{
  "n_layer": 13,
  "d_mlp": 640,
  "norm": "rmsnorm",
  "norm_place": "pre",
  "tie_embeddings": false,
  "decay_shape": "linear",
  "train_tokens": 324100000,
  "dataset": "wikipedia_en"
}
MLP neurons of a small language model. Each row is named by its layer, matrix (up: input weights) and neuron, and shows model dimensions 0-127. Each number is 128 + 24 x the weight over its row's rms, rounded and kept within 0 to 255. Numbers have three digits each.
After each neuron's rows, "fires on" lists the tokens most often at its 100 highest values on Wikipedia text that the model never trained on. A number after a token or word is its count.

L2.up404:159127146115146158137147093110133153129117134123139086148170096110176161136085089088145138154136107096168116144146156110141149113119136111130094141132138123137141131125106095143115169105156142108118148138119079117116122138155152122119082101163113169111127124189107122129120179129127158157149111154127132114173114124153096135138082142129129107197154147139083080152130154173117125150108
fires on: "im" 100

L4.up395:127141115129143136141171090158152120148095147138121125128102145140172127103070134120086143126111102098141128133144137160137157135120134092153101150174120129119113116153164157114124079125131129117109116159119101109107141128135120107187098114155114172181081131108149127115086173107160137170139122099143159125169151161132153140132135121106112190122136084134148107129102122127086097154124
fires on: "le" 54, "si" 17, "su" 14, "Co" 4

L4.up175:127107113150163114108123151174129108144086141126139114090108139111134084153117126130126094115142088120127132179158113136132150125122177134101139126127140104138116114108140135140104126162130090124139152156141159137115123147137116164123101127123133097080139143088149092146075125163100125212095121143075119141159170119142149153151106092109133127142136126138114102120108147201120165121130
fires on: "on" 40, "ug" 21, "is" 13, "ap" 5, "a" 4

L4.up258:137127156131125129156164115125114127113170131149132138124121119090129142109149118141099113150120153133122122094101124110199124093065119132122174131163170132111112130126129095124137117127135216141146166105107086122122139121102122149148078177146118095157123159120104124087135147149156118102105095143126089137102122160132131115082108136147140124071154200137110157149132147128122126121130
fires on: "rel" 42, "man" 20, "eng" 15, "peop" 7, "Char" 6, "ens" 4

L4.up274:156137123099131152117143131122163105113100125135129114130162119125184128087128098119083129115106146112157109196129122146152146119133147102206142166162120141092135106135181144142128121102161149116145128148118114121104149115116118129152099141121103142151026115117148153100085159098143106144117104116145154114165159127138123147119104145094160141121100131112158087160100101145140093167147
fires on: "su" 21, "Co" 20, "Le" 18, "le" 13, "fi" 13

L8.up295:137094102140104135141133127073129131157120078088142120123140125094143094171085167149125130155126141115100143145159135101157150107131146134127120170154111106162131164108154097119116166117125148085149170119105085167125118177131152173102145102143097116115134094131115111138147135125114148152118142161146159146149073165141165118118167125165116123107127163153114142108120145120131124160138
fires on: "u" 23, "announ" 6, "ain" 6, "Ed" 6, "ir" 5, "er" 5

L6.up130:106142140101128136167116160167093133115102163128119124150133153130126068122123080097163127123138118146110136134139133148125155116143175066170138130142160112113155157125171119152149154122108155155092099116118133154132121154118155124168108099108133126122089114090133102131154127132120140136105188129098133106089129123135113107123159143106087087114088095145122113105134091124154058128103
fires on: "ot" 14, "time " 11, "tr" 10, "f" 10, "-" 7, "aking " 7

L2.up467:161132093126117122091060130116140103144096146107121115122097117088103146191124101099111128134133119146184155154116098111133121138130154141152178110112106131140138116128152106149146134111127150132143140112141140089124126125142096107140110115158114091096146146099120094098162102117110134106164129186127074145134090120107107133104125148084157099073133167165144155085114138119143118139144
fires on: "car" 25, "arch" 25, "Car" 14, "charac" 13, "ph" 7, "om" 5

L8.up223:132169117123105140151109164072110125155166105088112147143074129094142116133129143162132151151137136140133124138137119132138161134132118118116128139178132139158161126130136161120135187119101137054102135138194132085162107088116130135107111168144114113126144130136139133118168139133129153139131130087150111146145095080123139129137168142129152122103122131114117133102113118126125128144122
fires on: "u" 36, "l" 7, "au" 6, "itt" 4

L2.up32:107116089138111127118142134118124140168126093079130135118157124086117169052132142125175118120154128151161113133125180111114129124172099158117089139169124124156129184122079154093104142160113156153134136103133163126163114166152092126124091135152129088163135120121148133135139157138121099105141058132152165120067136103136113127144143126118124120127125110139126094158152166110142117177151
fires on: "sy" 29, "me" 21, "oc" 14, "ve" 9, "he" 8

L6.up73:091153135158107100126151143109115099155106150094102129134102127138087188135135123137139118131130167139132134163159108136106124162163078139084140097114091143121100164138133144153161180175136126137134162141147111076097112119143127108132167129125166102123151154085114124136135115147152154154123131117183124113124114125193100154128110163134144128109183126125140116121090141169149118115173
fires on: "con" 27, "Con" 12, "pre" 8, "i" 6, "id" 6

L8.up526:106120139131094119106123152088136068145147121057129121114103103142113131131112154065120143193100130119111111179179103106123124136126098115113156111122145136156138116121118123078110140126137128154048144160097146142156100125125166134096143097167095121108126116116138111138166116137143149129108102089134121118139121101132151126116118107116110142150125118123134115106113161128128169138152
fires on: "oc" 20, "| " 17, "st" 9, "f" 6, "2 " 5, "– " 5

L2.up100:079113115111164126102143142118138174146158123064106143120112097156111166064167126129176117110102125140142140132122117141128120105189135122119124171170139114115119171122084143108120118130113153165107154157133101143160144148115099160135099136129121082161109135140139111128135106154132113118136109142138171132104109107126125100127115108133148128146090138101079105128136118133158119174136
fires on: "named " 22, "ve" 13, "'" 12, "ug" 10, "me" 10, "si" 10

L8.up316:126108136118144157069118118096126129172106147124129134146128130117135156158107109069135129109195101154138124104129118152178118103092114120123159172130111144132160179139112159075166114183157111090132110163128113133152136108152141121161116163120133053088104108148126150122163106146114145137143157142159136104101135144121125139155109153130142124098145145098132124090096130127152133121114
fires on: "y" 35, "ist" 14, "ac" 7, "ic" 5, "ep" 4

L8.up457:122115126128092110149138125080136124148111129095147123140099142083146129151131131044143138174110118107116113157147089096135077113139119144160139142154120116164132159117109149049118133158099129137111128169104122127120133112111159096144101113138095133108154091115174133142149141137144167140121158086144101123124107114095088117144135182132106104103142146135133096122105144140118129145150
fires on: "oc" 18, "sp" 13, "od" 10, "st" 10, "-" 5

L8.up553:104158136142089107142161119083155145112097117232133115118174129140111151137103120092122150129102169148126165117122151131129096140107156150135127139139122102113162122118122124075143149149118163118148086116115129168119133141104139115159098138134111102145136137139121164129105158072132109153124131151136116131133135109093150150115136127128151114119120151174124078133122124082119110108155
fires on: "v" 15, "tw" 11, "Gre" 9, "w" 7, "si" 6, "sch" 5

L10.up544:145159196097135149089131120205126130131146111110151160095118106158143139143095114182078157144086122140137106096139174155112115099131129127108115120121105101090122178125130148125115122142109121122109146134109132142167120118149139133167139095134131150084151130119116134130163127163114112113088158120121148139151100144086129141125134142110122099158131108161166142126167139123118095120117
fires on: "er" 23, "al" 15, "mi" 12, "sp" 10, "ar" 5, ". " 5

L2.up576:200092159105097135140108125114138119084119130171112109145128169131138123106112135127088125156120149095105123079114115116131103115122095140140108142093126140116106151140117156159140132120103087109129153092152128116107129091119142105113160125135130135127141139111132097094156170155107093140113122107109099105097169117139130145159143139138106090161169147132125160135103149080126085102146
fires on: "cont" 32, "Ter" 21, "anc" 14, "ret" 12, "at" 12, "m" 9

L8.up499:141139111156136145129141139098135124169160107139150126114129102103111128080132159144111111170085146139126111148169111118134161116100137162070141139140133111152162145121115184087140150129160178094142112153123105114092086134110129140085086129129111116120122129134099125146139151138143136137148121118130124157142075143091109081118193105162113117112130162115146119100152094118158123104146
fires on: "st" 18, "l" 14, "er" 7, "u" 6, "new" 5, "ug" 4

L8.up256:166149105158151181133116123101115108167131123125139094153131130152122106126103145150133098127155168152128108144141101138132057084113154149118148150124131151148128150146120165099152120124169143070153106148159096111116175136133104156126089114148134075101113099144134105133154123160086142122132152155133088117122108162143095099128161121150131111115147156124130140116167103106151120135115
fires on: "ac" 23, "et" 16, "ist" 12, "a" 7, "T" 6

L6.up341:137133120188134091135116094117158135153147077144147130085091112120127164153126158144099131110132150138130160138134148108096128115097099167086128120101104111131124120164111118138087131125127109078114165123121109103110122165117143135120112091091162158136125138160126147116133117140125104123164101142140071166138099105128111102105131137127144116124167117125136146145094135122131135089174
fires on: "u" 25, "ud" 19, "y" 9, "li" 6, "al" 5, "ir" 5

L10.up161:145130099174105108158101142090104119153111110127122100161147109133100099111123155083186155177146163151106127153155115083129135103138089113122147115145104136158104100179145100148139107115161142136165096137159125110137149110130154127081112132115122107176136133097123084128126144119131146149137164118129117113090141128140134055120113089103137160119102136110093163157114112118131146111143
fires on: "–" 17, "am" 14, "ur" 10, "li" 9, "i" 8, "ook" 7

L4.up419:130130117212128107132146117146147123125112143124104107055101116161137141132124142114153131145121119126116125094138113107090105145143144171124110124132162155146139114149093096109135175129136123119133133152140166155169152144129117150115170103150098146120102117088138097130114064157118160163158127097109120157158154134164122128123147067133094119177169082096161094120130127136124110094112
fires on: "s" 83, "of " 17

L2.up331:145132117138132145118115109133141121141087118178141108147148121078171097139121119124090126130142092135098125098150142105094130147085121120150145115117145176113138090138123095127117140112145151077124102080128115137099091114113135096115140144115096153094139124137153137137102149143118135123110146147172128122115132156117100149104089128120124109163142136157161125137125154136120140124154
fires on: "cer" 35, "char" 18, "im" 9, "num" 8, "ton" 7, "or " 6

L4.up467:153076156100107129113133192104107152137121119095174145146178096115129145107167108125133137142122141104108105108133103131144131110123126157132147109128136142115092172086149139164101145106127101156148108097129119104103067142121104140138142151128133097112153128176106102120133151112113129110103104139176123096107139117130152135155121192160157130072138154180096141159116131128136155156139
fires on: "er" 68, "r" 6, "itt" 5, "ed" 5, "her" 5

L4.up117:171129112100106145117134095105118114090161148170115137150131119119101120145105129130115134150125143151138158169100131119164124099136131116131128193181149144153128131127118122119118125069147142124145131114103090123122127123097130144114078137145128166127029144102114144085137152128142118124144120120130102179118145124114125111106106082130149131118096172079169162153120114171131110155152
fires on: "man" 40, "Inter" 13, "appro" 10, "care" 9, "rec" 7, "fir" 6

L2.up538:095133090120130097122105140145145149126119108156101161127158132090160110095128110105157134157128087125139113118090172147137135142170151202105114095137137127107170138133122108080168110116097172123106141128147119131118144119109148126091098117126105132115130095140155124118089149131114112113179119146121134128089137129115070143087127116159110084145106122139147123142115136118140130143159
fires on: "char" 26, "on" 22, "cer" 16, "oc" 13, "tor" 8

L4.up45:138132122117144168109141138109130120115147164176133106116125132122169135096108136084114129138087112146151120171121099152123127110125157103119135163143090139160116138090129147113145171086103182116139124113102087151125113153122083108135070146159115122116142124126116133134148150120162116171149105136097104136095142161105162120117110151142163150075167148160161156094150094123121167117123
fires on: "eng" 29, "me" 22, "peop" 8, "ek" 8, "poin" 5, "ver" 5

L8.up325:209127083185120125130125127126119134185135140129141126188114123135129129124120167132126128204136129128141119169135142120132128118128120121124113121125145156206127126125130122128145218132132137131131127141128068125126130124124134138130126123129130121132133118158130128129247103155128140141132142131126119104139029130125124104125215124143135129144095116127107134099130137134150105123120
fires on: "u" 33, "er" 8, "a " 5, "a" 5, "on" 5, "od" 5

L6.up363:100131119123120105126165140162132131140092104163130147106122128175155108148143107140119121148112135140120145093130131149092131157124169104138084114134157154141133102130146161132158106120129094126102146129103147158131117162140193128141089130132104110106096095128124090070136108152151113070145154109127120119140146129096185154114144155139138088131150143158153132152126119122137140128112
fires on: "at" 28, "ard" 9, "ret" 8, "onom" 7

L8.up368:116149143150080109177115126102108132137126111165142173131195111126120130124096140126082087168066164126120142145136140124126122142138151168100140106131138082139124128145119048112129143151115131193091153130128133130143100114112143141166136129109106170111143100132142141157143175101154128143138124109122102125120097089095089133139142110116179099109141100150138131143103144098119136099173
fires on: "w" 21, "sp" 9, "tw" 8, "resp" 7, "ro" 4, "announ" 4

L4.up444:132136136125135103124170116104133102120126117150104108116175138110099130058142076116120121125114142107134133126098104106156127122130087105154205120132121144104140114155137140127163124157170153121164082154115118097118144125134147148151132114122106131167157129102138144068123112095138130162106093120159112091168171150130101108099139108121113174113098198114165107107106126095129132139152
fires on: "at" 36, "t" 17, "ow" 12, "att" 10, "x" 4, "9" 4

L4.up277:130064158137113142111133128139132120140107115107169159149153104119115144116119127117151120127134118112098130139157079125149146136142119162092131089123140121059099163119147097120105165140126105130134135120088133114094125128140122097126122108125121096087173102164089113150125141119090108089108112125134094119146096102121144128166104180169142108115168139157071158163135148133123198148131
fires on: "ent" 32, "serv" 18, "and" 17, "|" 10, "itt" 5, "ed" 5

L6.up196:151106172113201117137145166145152131098137146063148143141173137129157135124118119143145139130121107149164129163117114110126141154160118126093095113145157175120115137124126147125120144095107135131095111130100162144120143129141092094151112171124084164179135178125130115107137129113123165138143097145124145167108123134088159145165108107130126119107093094150125139105151134135143155103096
fires on: "ing" 42, "'" 21, "ber" 14, "er" 7, "f" 6, "en" 4

L2.up286:146109159147127126101091119170132176165141145134128147123121128120167145102128105105111147130103117065149135096121063126123148101127132151156121131139153142080141130140131159188157134116105128127141165126125131146125138061111141104167121133165113163136110129137132096089126118134119107175116132123132119155137119160082116118135125102135138096165133156136127154114132128085164114115158
fires on: "om" 51, "ign" 19, "pr" 15, "ret" 7, "eld" 6

L4.up201:090167129124136130129136108169122144137133145152140144193108151156072119140095119136130161100137110140103094127106189093109137161121080099130115129136080155098134099154115141110161100128128103082128109089142153124121161098136151133151103119101158143166159140147145163125147073116144147063160151124174138148141125142140103111140133140107098118139128142099169157145141126130109138134154
fires on: "k" 60, "there " 15, "There " 10, "v" 4, "ax" 4

L4.up379:127078163122103137128110147112112135150115117141153149138159132142145150138149127127134102110126150112112113079144096130121144124152128148110150095114150115094094134104153137179126137150109112128132144118102091131156094127141120107097134114144111104068161105177077130145128093146110144099089105112159152104093114103136157137161127143119146098116148147164063163150141133102143175142125
fires on: "ed" 24, "and" 23, "d" 13, "er" 11, "serv" 6, "ell" 5

L2.up568:119148090130111095160102127125121133127104123142107195110119138074143109092113112124161137127148096116139098149124142119107139120150150191107109095129124090109168147131147099100140101143123181136123156156154143114140120138118139140091091152120117150097123082111144157162121150141129103143153106096139136142081146132114102139086148106172125126145108107114167092171135106106139141150175
fires on: "cer" 23, "char" 22, "v" 16, "tion" 6, "rem" 6

L8.up461:146127119137116148157111139091111105150136154159145109158141130091167096088142136117128139141101141121126102152137080126118139128175106170122154058123125132139129146125137158156129114139130143188174095183147128103110101125115123100141123121159123185134162138130140108131107128142133152116120139143080081173135090082120117091131156162147156122119128112116138138133170141131150130125146
fires on: "T" 29, "eb" 12, "new" 8, "ort" 6, "as " 4, "et" 4

L2.up186:101113142110109137078168121167151107173120139097136058122123103145142155154128147138129111108124127150108143137150114146159130146092141071135131120156125146130092105105129112140095133142120136143150126108140118151130130137126142150123131150123136097170148169143075122147146110107130178101105148106165123131172116142137163123150101139089156161108103142161100113141177124190112109105149
fires on: "ul" 58, "ag" 11, "ug" 10, "ol" 9, "bec" 4

L6.up281:146102166094152154166126178130144114109161166106136130117166128129102087135092113137149113122133111112122110188113103120177159133160161092136127118119164113106120161143089150150162154106159133107092086138124081167133134184127122130143128121125107152155112179127140119135115167119134129126099078160093132139134161126104131125148117097139117109101149126122143123113130116133127108098103
fires on: "f" 38, "'" 14, "–" 9, "8" 7, "-" 5

L2.up280:070123095148144111096143138113146123161158122079116129146144105138128166120080146157172078122123149155189104142108163139129116137143167137106132148121140137124109132120116132110127111169121150159133147107210136131140128147146092137115138140139137111167146154084121114117147112126132150078145137136129120119080118103176143144125119152111147129077119108131089106103138130136126112212119
fires on: "si" 78, "bec" 9, "ug" 9, "left " 4

L2.up623:148121178154163152132076127134134167123157126140101138119092123136156155107128136106119139140113149093113171090160031110129106103097114107162146152114137129120120124121144115174134118111118095123123158138147133144156115098096114129130151137125112108122154152129126101097173141152125090170087138116123130122120156113130134116138130146163146119174166155096147154135121133090149104111160
fires on: "sp" 70, "ret" 19, "und" 6

L8.up244:156131132132150148109137140058120120155160101037139133121129135114148121132151170142128146167122126128129138147134105105118099150103134101123104151144142118160127150103128169174146192119119139060131121142132125150119095151133165137100111112146091085116146131117132109146173141142165134130122125119117170121144069152119124106109180139157128140133112130128138146108156114127130140153131
fires on: "u" 25, "li" 10, "a " 7, "e" 6, "au" 5, "l" 5

L6.up44:147096142091176142150109133117121106109128136108096123114130106140110093133147131124104108103120094096124123153122124098115115147148107087125153083147133133092112164137121127156157081123139105180112145125122069140143143159099149129143065117144107165158115151110162109175112168130121133154142118155091122118135172111121139141151133077126145120131166189149142120127164123119163112144079
fires on: "on" 14, "1" 13, "r" 12, "c" 9, "f" 8, ", " 6

L6.up523:135125132137151095140147152104114161089134162122162131173099166132152135117137140125152141151117095141152157119128129175168147146151184118142122123169143148150158162076162146128143161128113140166115087138115151122114127093151096095184141136137087120113112117067109095120115139113144142113090162146093144145117130113110118116149098147123090093141089103151142102093156111127112081101108
fires on: "aking " 11, "-" 11, "iti" 10, "enti" 8, "ograph" 6, "ing " 6

L8.up571:105138149160130148171134123125105088149147145123142107158171131168160132150137126095134158183135126115106118144155109105123083118121104122106155127128115130162105150162103079085149137167118132138116195178121136133146155106095165111152098102136108154080140113152125158124161167119136135135146151073112108116133093103120086115130135172118091106111126105109115107104106115158131134112147
fires on: "st" 31, "/ " 12, "sp" 10, "oc" 8, "| " 8, "od" 4

L2.up396:117120119124126108078125154132130166162105145088109155117102125140049156093133137094130112115149119200183127124102140143101134118161131146179144146131142132135141163152138159121104109104141149152103132148099158141137122172100130128157111151135138128145126134107157149148110144165124092098099128138131151127095102148111104102143128114111128136111082130109139126131135131104140145190102
fires on: "ug" 19, "ve" 16, "ek" 14, "War " 11, "outh " 8, "ized " 7

L8.up383:150118150123116132172106132160108147149158124052147129143146143146157131146126145164081167182085160095128144160156116126149108131109106112076113112136147138185101152145112118108117130142108157178135187148113126085129141119112144124133152143162110096093139121135147096136166146147144176137087120120094107117173090092126112113133145141144174126118162139108123155106146104165105128141152
fires on: "oc" 20, "od" 9, ")" 8, "li" 5, "fir" 5, "occ" 4

L6.up224:114130117114108131111137139086131089142139155143112141113147124130120121132121131107090111089132123114134094179132092114109105143141125091161158118151158134077124168094115124179112122146114128113112121127081128134142170142094164155177105112142120130141126116130160132125134149152110109158137150100130121093141215073171082113127108121157112132144114101112133118169152093118176090156120
fires on: "f" 38, "r" 13, "tim" 4

L4.up537:138082158102082131097082125127125083110125124121163127106137084148142169131144140097148133142122145096123144110155104150144139109140128130112136121108107120093123126132149140110140149130127084131103140135133093102140116127133102092117157122130072138111129133141106114158132161147089146099123118103121112103144078093167165174186081160116142142120139144188104149162123115090151149157134
fires on: "iv" 45, "ri" 15, "c" 11, "ell" 7, "itt" 6, "ent" 6

L8.up485:153071086130121156134152157165123119155145136176139140128198140179123140103163148120106109155103135155126150158140102145136114176146131147105149120167136167123149133142099172149141133152145145061134069149135132096112195098136115093146098143113128132149147102146132145121125120142138148133125113188111140132130093111129123101121142131142115113130127149134166161107135113099144112118130
fires on: "t" 29, "et" 19, "T" 18, "E" 6, "a " 5, "an" 5

L6.up274:143110121138134146122134118105179124124101148087095111112114133140118155124156162084126129101120137108134089145087146100113130132111138084151166124168113114101120186136109127150136145160150101147110137167104063124098137140141186140126099109131139130127136150106087135164077164137142132176108154108153105119131151112149139146156110131129147109150193180137164117112132124143133087091143
fires on: "con" 27, "inc" 22, "L" 21, "Con" 16, "id" 5

L2.up625:121160103124134107163118088101106169105138121102153156144125141103127126114123081137154137107154137104085122138110122112092115093167119132100119148134111098093159146122117147102110116106139137121115128153141084124111142159111129114120132138169116138115071095177152133145127180162144089131131079158123151138083104127111130114107132084163131162146124134124124123139163107126169162150152
fires on: "ann" 22, "en" 22, "9" 18, "8" 9, "7" 9, "'" 8

L2.up506:079155144165143094175111093092118154098164144117137182103111133111169119100137094143145122101129111100151151127137090125108108087138118164108105152128122119082183112139146127138139100139129108133130165151153102121137135118096137133122121147128107137082116106156125136105127113159127115148163083120118133129133143124135123123103126119186141126182141115069124110117135105094163160135148
fires on: "feat" 26, "en" 16, "v" 13, "show" 12, "ann" 9, "=" 7

L10.up232:140110190144096141134109131146123106131117146090102169134127112146154135135131106135091130151120157137189117101165170203110115111155105124105113085120089110147121138152097148127134149121126131127121145134107109115118153127165146152154169123160152126123107109107135098144141109162134112125105138122087176148156108143104141158140135109135105138143127136175125151162135094132139102133145
fires on: "de" 55, "er" 7, "and" 6, "al" 5, "un" 4, "-" 4

L2.up383:143128101122124114154094136143115118093126151102138117128108118112090141100149103119131107148086131116132142129118056114131080103160136128188145125143126130156126139139109074139120113104117148095129146151106101101147128114111143156130125177089124112101150151119123142157165135163124060172133096122156133106116143120108145154137135120150107098145104168067171112173145133117154153148175
fires on: "5" 37, "und" 20, "al" 19, "adv" 12, "ist" 5

L4.up550:119144111162155104121143085149171167152121136142106157109095143146144111154134133119125149121109131123104117131125124126104097165156117165122088132141171125147177107164096112100121124098133108120132096156142158155145134117123122123133145106124155164128130107106113139129126067122124153174142161047126142140160160143112122119142146096082095163160157101082158127115119132137137062125108
fires on: "si" 51, "s" 41

L6.up190:148151120131188117090124127081133115137140117071112156159165130143153171123132142148122107144114123139150142148114099110097111176154111148073119073135089190132086174142158141154140106111093121141134150133067103128115151120133127129124104153126105152175156172120125089138154152130160169167167098114137139144120138132101158143173127083113125133128136126144149147102152155115136141106129
fires on: "'" 17, "re" 16, "00" 8, "–" 6, "an" 6

L4.up325:110137136137129163168105109134116134091144128118147149182146111072068132135151116117142094130123141168159117146133160117133161086118118098108195154122109132102124122132126132129164137113139171147159130123080117114111124092086163149117101183131136098125145142132152118089118126153159099139139133181121118142098140118095126133140136118125152138106106156109154176101118120174121177137139
fires on: "att" 31, "foot" 20, "ug" 10, "sen" 8, "−" 5, "-" 4

L2.up304:123153123130117119109115130100133114140103108166139186148121167086157096140130119121140140170161132150115092090120174145086120168106154179098119089142153124115171155138176099123147113124093182134126145126160172147098131129127120095109118130137085140136142112125178120161109166125124125080147123141117096141087093143122105134089136110129123101106138111176141152113152126084151131120156
fires on: "cer" 36, "ers" 26, "ic" 7, "char" 5, "chang" 5

L4.up131:148169127127122142139133082126150156097150166124117156114148125135102143120165123096114119151106137151141130136134122105118139121161144125170134159158113164136126123153136131133167152095145151099152096144091097127134154118099159131105135174138087171114085105106132172084118081111178138128172110145153151181158168140116131139130147095104115142126127135107195150123127101151144089151131
fires on: "he" 30, "foot" 14, "fir" 13, "at" 11, "le" 5

L4.up428:132130117124129133143135077129110135088146180133126170157138115129082110159128113123146136188133115165099155165114136132109150124129141104127133185164121134160134141147098115103119140103153138130133125125120108141110154131110151137111089152121156130134049132104151150103120113146137122149171134137111123209142126115084104116124134068116130130158115114059171171124124109147112128139133
fires on: "eng" 20, "fir" 18, "ti" 15, "Le" 15, "Total " 11, "care" 6

L2.up274:134143093105091101117100121158156146140137134128098144164152144090113098130069127119116148124142111110126105111095176155105153142160154159110130108135111115155154132135140121108123106115129177099133118153184131132103133115127138124110137133132111102126080130117147115100094149133143065144162111161093111156084113147131132121112154068115118118118122136141155167167094124106138145129144
fires on: "en" 35, "or" 20, "cer" 15, "ide" 11, "char" 9

L4.up333:175097130134141133130130153104111106122155096130120126143210115103155100113143133105127115121094144120137121158163125121154157117144105119144186107134130151106110125103144141154148114143136147125148142133084119131121070123105095121132092167120124095108089109122135117080105169122117103121117100145156126137132179146140132110130127155101139116082155167124115109150099128164131144187168
fires on: "at" 63, "Batt" 9, "att" 5, "mat" 5

L2.up389:145114100140129115145119146136133114132139123127116129095120135099096112142101115139095098145125122159206121130089157128111130149150162162156170090075139161126162082157162103153154162109130149128133106128128143111103123134120128126107128117131133136109157139096120113129128114132121112069139143160145119098094096112113118150111114175132097071077096132129161123130121152108118134169099
fires on: "Car" 38, "car" 21, "charac" 13, "San " 13, "Rom" 5, "ost" 5

L9.up322:173094118143085108149139096111097135110105142102117111127099053138107129156138131122162099152124136161109138154153134193150120149166101107092097133138120150096134147184108126146137109113182161101134139134126125135185135143138137103131067103141132116141142126150142117146165138112150153142122142115136168099161102120136123097129168124143126115137069113093131152145129098112105122158126
fires on: "am" 23, "li" 17, "as" 6, "m" 6, "aj" 5

L8.up473:174116137144142164183134098155107102162142106138121108151148120186124140084136135083097136159115154087161133152154083148120080128123109127105126092113182154146132140146112151105131114153128153119107108162122113083100111127103125096115120158162118135083137107137164120123142126159116143112088143131074081118171096094152137118124140157155085100113128124113131151115136122134118133145145
fires on: ") " 19, ")" 14, "T" 11, "et" 9, "| " 6

L10.up293:147069143093123143124116126146078133128122100086120147119185113152099117116103086121127132117092129134164087107137143176119129122125138132102139109102105126081139178160133116116132180134121149146125099114127105106163137122132132130162121116133108115105137116118113062124152088145112157102101144109110165119163077147072131091108122154116113093155118123142089103137180121149133111160152
fires on: "al" 20, "e" 16, "se" 7, "er" 7, "otes " 6, "ation " 6

L6.up529:111163146130108103180137164135083110087128142164096136125108161154123108117105074150179133159134110146135171133135108160146162161151173094134105166122147134126165135147163152144188148137111123131125101139110116136133127153125145141153115125126141105159131127104130086093125109161129162104092142156096145132063125117126103112120129142139088092095120110121136090100149106148095086121107
fires on: "ot" 12, "x" 11, "ch" 11, "ograph" 9, "-" 8

L2.up302:146106135123125154105181130104147078141159156103123108117108148168123153149132130144124101125130158110148113097126093128170114149076147108119141140111142165131078127114140140157110138158131123144143156104148125119130147144146124133123168153120124117153176169102098119150146133135141156106113174125154084111132126118149173140130102178144156121102114138150101131116117122166106114133100
fires on: "ag" 46, "r" 21, "ol" 10, "z" 8, "l" 4

L2.up131:148110108126089138089104159133135114142064119120125105144149112085075138091123152109109106137108107187154138131130122085117131126105126152170121118151113155154107153127088138135119126143134150137141136082133171107151099140158096134151119144120136119115138129091162173131169108124119132141125109102174107139124152132141132153136133109064148142132146117136167122114094164117124110147170
fires on: "to " 24, "years " 15, "(" 12, "would " 11, "year " 9, "ility " 8

L6.up305:166136127128134091136147129140094137125131089164121106155078121143125156140120164141136120139127167163143153118176083152132117110145147151092078121101102122166144135132127120152134160106134106100131151090100163083125162116152138115134121132107121119102136128115118124119089107133135123091143106151132113154088096089153109100079109139137114080131151091131143094101141136112100122121189
fires on: "u" 20, "li" 19, "ov" 13, "iti" 7, "oci" 7

L4.up17:131160129109125084126107128136105120148127136094121136123111164152117137144079144140132169122115136116107155114151125113116103176125123103122094116119115123163136139104101125135137093137115118113120126105161133143189154139146143120160126114125144138119099103156088170160179115112096152073123126070147146149142114134122119129127153133115106060176127124135133122158174118078123125118095
fires on: "there " 28, "ed" 21, "There " 10, "op" 9, "g" 7, "ax" 6

L6.up438:146133128189137157128163142085154152175116155075115106152162161139163134148117116110119122133108117106107152164123127144149149132117073092110138109191124157123128145156153117151111100151128120155128126159109137126133106156170094138125071108133128126156100096117130154109174088151138133132113112148121122149160102134116111121096106077121115130139162091136165129090108173137116140148114
fires on: "ign" 20, "'" 9, "3" 6, "ke " 6, "re" 5, "ay" 5

L6.up422:146154161135161104124120128133126169156154110170083094116069125122128131170168119153111132117107124153109164147158113119085120134119112130100128065108089140091084120127156141170162133130153101127092174142086064143084133098118112105115122114144116153165138137149128117166090162153146124124127132110140134111138148119172150161150144100150133136096158186153136093131140104133172105095122
fires on: "al" 47, "on" 10, ", " 9, "ak" 8, "]" 6, "el" 4

L4.up184:129144121134110152169099098106105109105152118147127158148161123129106110144163113113127085108131140136156128167132149104127167082160087110142166153113079144103108089147130159165187130128106131140147145131062107094125131098100131153115127148123140143154150132123172149081110112146159141128152109142148140148147152143135122112169143122110118112097104164098144158098093096150117154147135
fires on: "att" 45, "Ar" 15, "at" 14, "°" 11, "foot" 4

L8.up303:143110128146107121153115120157102127138136134078143105143093154145091132128146152173119158177094124136128110165148094142094141160142119130166112130118147152156152149128109145136130147122168129129120166179064123103111110102105151108129127139152105124118132095133097133129161119139083188122102123079123104108150111079112113124113152195130164120125122149128124129125097125142096129140131
fires on: "u" 15, "oc" 13, "at" 10, "par" 7, "od" 6, "et" 5

L4.up462:136121127084115115101141151114135121169138123162140113162125146098133097088117115130133156122124133147105121143122124122166102118125130115135126103091115088127121147115124118115154137139105128105123119114142113137121120178148092113103102121124136107129143130151115133128157177082122100123084108152125093073119087124137147117160108185142142119079124142198113143129104124120126204132150
fires on: "op" 25, "5" 16, "ep" 8, "min" 7, "itt" 6, "ed" 6

L6.up198:138170140162112145147163123099117141134131139162113160144095153098134097087134111103185124119143134149143195147134150174117160145145143116181147119139123138127110116142160135140126135126119160118133103100131119131109125151091122122188141109121161117152120133117138101116175117153104118093098172118087149141150146114160117098113136133109086108108085111137113111112146117143137095129119
fires on: "ound " 17, "time " 10, "-" 9, "os" 7, "ed " 7